{
  "n_head": 7,
  "activation": "swiglu",
  "norm": "rmsnorm",
  "positions": "rope",
  "qk_norm": false,
  "lr_head": 0.00383,
  "decay_shape": "linear",
  "final_lr_fraction": 0.0,
  "doc_mask": true
}
MLP neurons of a small language model. Each row is named by its layer, matrix (down: output weights) and neuron, and shows model dimensions 352-447. Each number is 128 + 24 x the weight over its row's rms, rounded and kept within 0 to 255. Numbers have three digits each. A neuron's up and down rows have the sign that makes its largest values positive.
After each neuron's rows, "fires before" lists the tokens most often just after its 100 highest values on Wikipedia text that the model never trained on.

L5.down1029:131123159157123133115185162112088100145129146130167145132146112133115094127110109154135132149098140138053137114110125126126089158125110105136128122124091122113164136121133142101168154121115136102099110090132117104093082136135103120143146162121164087158135147159127112140146119090130186149
fires before: "=", " =", "ion"

L4.down705:105108133114121086104094127114131176101140116125139112141133110125143121127103083116134101153121160083112128092107105157195132128123166109129130139091160108083125146153139136129164161134138132105112100122148121161142088088120131121153131130147120124130097108139144098112101158127139089106
fires before: ")", "–", "L", "S"

L4.down38:127137129129136143115146112120130106122149144136111102137142122168122102131140124082128137141123106128103080149139112112150138142127126108114112137165147138163095150129112103149113121145124169143126111125087097130156187123108126153119154127141158082126194108166150112122106126162131115118
fires before: "="

L5.down1028:133107180109146133121142108129154115104146131128080133130121129121157107133139174109120086135065113120114108178114125109150095139107123085175085117167112111156142094123108128124131126106119128136171124127122096138133099144146131120136143119101098202114164088122148131153152127145124154146
fires before: " |", ";", ")"

L5.down851:111121118125112150097153130151159092134120117098169114144132131131124151108149107135123144125195125131117128129102135130123130107109109126167093138116097134143104160128092114122146170110125120130156142127125099087139115161078133149119106114174135122162130105115136149123163172103099143083
fires before: "|", " |"

L5.down242:086130110144109140139115131152119124151059128110172121108193146105128117137080143126069109113123155165148088110119107153123141124135132124173108151136112119095183123135148131150154107120118143129115138125138100105107203171129129091114117129111127117105104142100123144174170103126116157150
fires before: "="

L4.down110:095116102149150165119163157133125145122111150086119129134180159103126137084140133159113100092105129097140127143145168129116160138129096140113120131101136137123127134126126112123148135144113122197149131115152142177154122159115094118080133086146140161136112137127128112115094104163166112116
fires before: "="

L5.down773:172159164172113137145128116125125173113093128135120123128122094192189093100139093101114127168133118153144108093119133152122147108134134133132150120127164090115122099066171096141110134185113118157126147122129122134130120143146123118096137131102102173136144149131133093156141140099125114151
fires before: "\n", "=", "\n\n", "\""

L5.down1051:120154154142133134123141121130133110170112124099159059137142106129121132147135106126115131138111125110119132146151158133104146113114090120141127126108087104113159140162102139147133096149089136139095144106147141141137170183146117095057105181106125126134174142150151124116122146123139085165
fires before: "="

L5.down538:156120119113141104122141140116142145124091089143147120140111176149092141119139095141095135143162135130188077116154138164083114109114169150105089178136144160105116111122119149155141117119139114099111090182157130107119149139187149118141143151122114119134136122090117122076161104132116161147
fires before: "="

L4.down18:127150101109148131096147099139125126128165144077134118138118124117091129137131147146125122119105114104087135164117142125159105119173126120145072149194104104139096104126107107126112134116157106149146089117125138145176163146139177124146151071133126130125117096169138144089200143110133128137
fires before: "="

L5.down424:150151114141097119149147164149134112152121112126127135115097099081174142121113100161140107143147095135131122134145165098125134172073133134091154098130067154084166149133120112159111096136148154161128125124161097149137135078150128159114112092077090124154132105121117148122149112134144133127
fires before: "."

L5.down740:139130160121086104116126097122123128097183135130135133112127118148131135096090136110170086099102149168134164147145130158065121106163151160147097145147087095128092133116132135148147134096133094077100100151150119119107149108156171103145142124118120082115129132134145145163155144096120144110
fires before: "="

L5.down662:131172072122163109112120129117108152140109143108102140134128117111131143137125128109071107115149119141124079141156102137155098107165128117149108160114130097171070099185173177155142147103093133116139147138143114077103097109083112145065158126143110185167156085116129133170143116084118145102
fires before: "0", "1", "2", "3", "year", "4"

L5.down635:142158121142118109126101129111091137170102156145145142133142149109154171162114124119148124123135118139136147109113141121167121133115151137108112147120108115104124104126082137136178191111143118165093127092149106137130128119148137140118165103163127119089150144111120172170126129170165128176
fires before: "=", "p", "lis", "t"

L4.down258:107107097119169125089137092098142114106159123127101110162146106116118109130108145156094143163130109163159112120051160130132120118110107138126102144134155110130124117124145088112137103146143128148109122107134155111142110126114120122103080151154139125165107155109145108119137155153105131114
fires before: "|", ")"

L4.down1052:127107151122163119165094083109142093141150146121154092134082128090119113117124091161130169134174153148157117110100139121097112068163107107123104124135129111143095140144162131109126117128111084119132111117125149165116104134110078089106155112091160155147149131145163149128147138109152125108
fires before: "0", "1", "5", "2", "3"

L4.down647:147121151111117094147096176127116170140111133143163120110121160117127135122141123115169080136124141131162125137124124130083116111126139096143130092145164082129105123111099111113135160120130105153102149123097135147185115133169175118137156111100136126164145135131137099137065179139111168123
fires before: ".", ",", " is", " and", "\n", " in"

L4.down48:115143154135093141118099135103125121132144109104091096109117111134114100112127142158134106108150162121138087145105125091163130090155050136095121078132152137118118116144126080113075152156101137123143141119104099143110086142126113130128130156109141138124165098145171161094127084138114153106
fires before: "\n", " |", " 0", "\n\n", "ora"

L5.down219:157143104125160143131121157119123132124123078110119125104144124130144075115103133138169172114114147170131138120149081104142146102153101147189140141143090088118133144138156117178128130164128122135152091125146118132131123168108153142072127134140108141157129090152126169128165142117157127121
fires before: "=", "\n", " the", "\n\n"

L5.down375:143123149115102119162068119162113103146145146140181133074083133173096128179154098097115121143120130119150110124137150110121164148157124120095130103121068168152143163148120114100126113132131140140089125138101135085094127123165161193149130128138165091114101148103170101140168104153117154153
fires before: ".", " ("

L5.down749:134165099136136140133162151172136144177118108107125149123122139123129110168156116119141075156116124107131139148170115116072122113117154149131127132143097091139125128134146116112125123116122133083115110156141135102138132173091130142116130157131115144134094139113152116124135129175130148102
fires before: "'", " ("

L5.down250:136109134152109105114108097114136105146163116151131124124178083160176157149093077163112129120118132157133171145055119106121173130130136119145147117080151107093143105140120118104099107137166170122152142139150151097091057129099120126063168173125186116119157135089127116163120136082148156137
fires before: ",", " |", " @"

L4.down1192:094130115160114095145175155146136094122124126131147179093127165150084107146141164081121147091102119123153103114122114112119138168157103113167109094100104117143151144099118139137163143117107155117138094139195114135131126134134105130130127125089143116127122116160131114117126125153149126159
fires before: " the", " in", "ed", " his", " him", " them"

L5.down616:132152137178142105104169115140153120119133124111089146153116144161135114142137121160101127085109174122165137163136152109096103122123101125147150157159136138146119128104136071083143121115125143170092126121110154156158149113096142108111051086116120121138091099148144114112097146073128128124
fires before: "=", "ibi"

L5.down1083:140149113174137134126112129086127144132047142144151104116178087135129082094091129148124118161139146114116114128120172130140079112153117107133133105221154094161109089139149159113144153112103134102152137146102110156129100149081141076154180168136123119149117103134107133187167083106120158139
fires before: " |", "=", ":", "s", " team"

L5.down102:145176119117081095106116070121127087112167131119116103132127176146111151146144151131116130123164164167113127123105125154097142098155053125179153129150107126132078100165130148095140108105159109125124107135111146133155079112107140121114117126137098155102099140120104126139125148108114143133
fires before: "=", "\n\n", "\n"

L5.down1068:149125126093157149096157194110128110099129112112144117157131115127107088135123126107091147113160119177135141165155138091118139106123151073148115121160144103148104168120128160116149153142140110118114124091119110106148112166140155104120118171069141142139105158123103132155104096147146157143
fires before: "="

L5.down707:127137117138150112106114100119103112143140108133117116132113146137139170138133114145151161119105125137138156130109136130123164149164096141141170114110152125117133110086121129151129122114163054157114094157180124130149107134125137090085146130115109178130125135119129124096093154088142100159
fires before: "="

L4.down469:113121103134169140137127123108157127127143178112124175150137143146106091104097120123156132060117142129091149129114114144115118101112154138096117137115140081134144104143143123150130157146100087177115139127114130113127122118130164162125133128150117139137120105114057177091172145144143141123
fires before: "|", " 0", " |", " 2"

L4.down1108:161154124130124117134128106095141145100108164133102166128163144179188139150138128134101114139116142135129177119120149103124173121110153075159157147160154126176157133141159104180153116159078089100144144161140156125109159125124158134128177104157133095148168128111108143097130118094148114138
fires before: "="

L5.down694:092134122156124118156120151101111138134122146138148156151159117131123127157111101093150135149128100126131130156148160111088176133164148158129138116166142146086121154089086180098160150140140159151106134114112174123120153143129113097090159117138134091140139156145160143140129182141134122111
fires before: "="

L4.down186:113091149097085118134110114140162108151132142117183083130155138107123124167108119183158125153130105128130133143116109119135117113126140150137091128184117104143156164118154086113106152150161110078102100095055118134102114168140120148188160096146164069121106125116106105134123148138143089126
fires before: " |", ".", " medalist", " place"

L5.down465:158155131175145084114111140140150148172116091101097112080108097156138128119089112121151091115122136141091089149096095116155128096132080116117146153156084137160123113124101082132147156159126151138148147098087141155093110129100125128119142097128137094063099130133094122135111101121101100106
fires before: "="

L4.down842:121108116158147093117186119127118149094163140138146127152153094120110078133102133122186105123113150178157112131137103121130141155154139122091156117129132125168144121144116133093104133093075144092133129111147156142117165092120104133115146113126113108180138128137152132121178126125109121188
fires before: " |", ":", "\n"

L5.down1055:143121147170148120118062173152127143110114134122114106127122127158111095169133159129153077140110076131145167125102151161105139129154146140131112123128175178140183150148131143107102121112095123161158099131117103127159126114147097160098108145182123107104094089127141158132155126145121091182
fires before: ",", ".", " and", " he", " of"

L5.down413:161149081117102130118106120154149121110162118111134098109128183132140130140112133115117121130138123122128090119120129131137109142126127118115044093106093129130149164112122140146083122076158148103153110102157162121148129098117118152137122144172151119076152170115144145123143130123110090143
fires before: "-"

L5.down397:116124111102078153161139145132135099147149109117134121132123116135118165108148125157129132141154140120108140168113137118147152172155141159123147138146113160120131183113132130131130130155137161139158135120155145121091195163119099110157152135110110100094126173111112137102128159119142154097
fires before: "="

L5.down909:131124083158160103148169121110098149155127152127088124131119154178143131107110196138132133119136141107143107156114113111143125139106128120119103119125128144102162131134113107108105092138158119106095123146128131107124136122129174143106149148187108139169152123153135114121140104128123108154
fires before: ","

L5.down1191:130157118129147143108135141150171127113125143128148145111144130179124112102139116140116173134158157122088102152167111115163168121124135117147155128134128113123108121162088123131153099124134126140115106135144098138123183137144143100137121128132142111132173137102101153136132152124146162094
fires before: "="

L4.down1155:119139183108127154127146135115113159166115112138119158134166093113136133076109121172182115092183130117120148110124141118156120165109106086161132168146135104150119152142115089100129140144139137136126151111117119164139144132163103097137111142173168103115147116129143087105134161096113135117
fires before: "\n", "\n\n", "t", ".", " |"

L5.down1204:121124123125119116153120153141142155117126150095109144164147143138144136103171090137101090147128132154142179089144091166130161144137146118121131122130145146127149155118141090126079132099112151112161181129157097142119124121141091124150123160159089123180188142153125120102112102182139111105
fires before: "="

L5.down1024:107141150157144130092129099096095176148109160149076108087117101073153120109131090133150131075115179125170111093110121127127147129144141118130156132134142138179112127130148093138111135107114111184128147081108158116121090136127126073124134165131151127129165108110111116129093096105130095123
fires before: " |", ";"

L5.down498:176112134147127144124118090139150092096137157116115097145139111123142056116076125128116129147115108156149138125123084089173126116132085111125099142123103120137084140094120141109090123154150125110141109175094102107126164107149151124067157117138132088143126129150138094147111166120171162124
fires before: "="

L5.down308:129095092132150101141120145126162137160121100117163075094136118095096158110139136140118094148115113136102157128103091104124109122061117155158132120149142146111138099111114102135136108131119152173138120140137112133163079125153153156142147157143142184135159106125115074171130162081111111148
fires before: " be", " not", "'", " have", "n"

L5.down2:108125143110111134136111144079183128158135103051137131158125140141110119138081103159117135121140113147125125109136159113125124105157114124140133097114135112127110139140129160153138173104106164133103102098129157086118144125123138107166101119173085139133170147125118139141115112145124167117
fires before: "="

L4.down299:119119114123139096128120113128104101141111174140145059110109182103089138133105089149170095128143142163135097121134139099144144138113144104151148122132147096115127137119140128120094165124105112162086162152106162142111172165158162124123099133114132149065129143109116119164148126132138128121
fires before: "s"

L4.down64:102103150170133146135107117111134079150136162130097126126112104130156141126109148124121119108102163142089159095139148156115156152117104146112161110096097133084128165109117124097124106085162119169119160106152136167147134123108105087136125136093083092131114115116126130129151139137168146124
fires before: "|", "'", "ion"

L4.down1135:143121103158105135108128148127097122127125105143130113126150160121111150118129149137124140124115104089138097140147167106097125168103148122139123162157118115086149161117144133132148147140146124142131133114058110135175098137118151092145174152107095102127114101068120133151134176089128140126
fires before: " |", "ine", "ti"

L4.down676:127134136148108078116166099123112102127150145101145109133148068145142122173123131109125123123134150098066070139128141134136112134128167118115125109161099091159141112152148129137143130107111125123128095140128169145072134134134086101130174091100107141135149162084112172133171098145106124168
fires before: "\n\n", " a", "=", " an", " the"

L5.down34:137122100095151102105130091150176136115107123170118133142136143092106181133139105156104151137112083162127152095127147092144109100140142142125153125140106125100128158113145136149123116184137134112126170167151133114119141143131137088133152147123129144122126129112099105138146162056119102118
fires before: "-", "|"

L5.down610:095140160121123102178127122133097147140154150168146114137117085182134145132142155137138091135128121105115085101158111062133102144155099145082129135106157135099156092136149168077109148126133129140121126098152128148096121141180084126133122108107152186156081145145110166134148078185129116113
fires before: "–", ",", ".", ")", " ("

L5.down35:120140117183138114193077131118135103163142122107106122104119139094121123126143141128108157139120140121099154126155141127121153150112088109166152130168110153123082149124116095116110169151127154104150118107186123141111136129105146141146117125139174142151127158139136129122150137144122093124
fires before: " the", " these", " them", " its"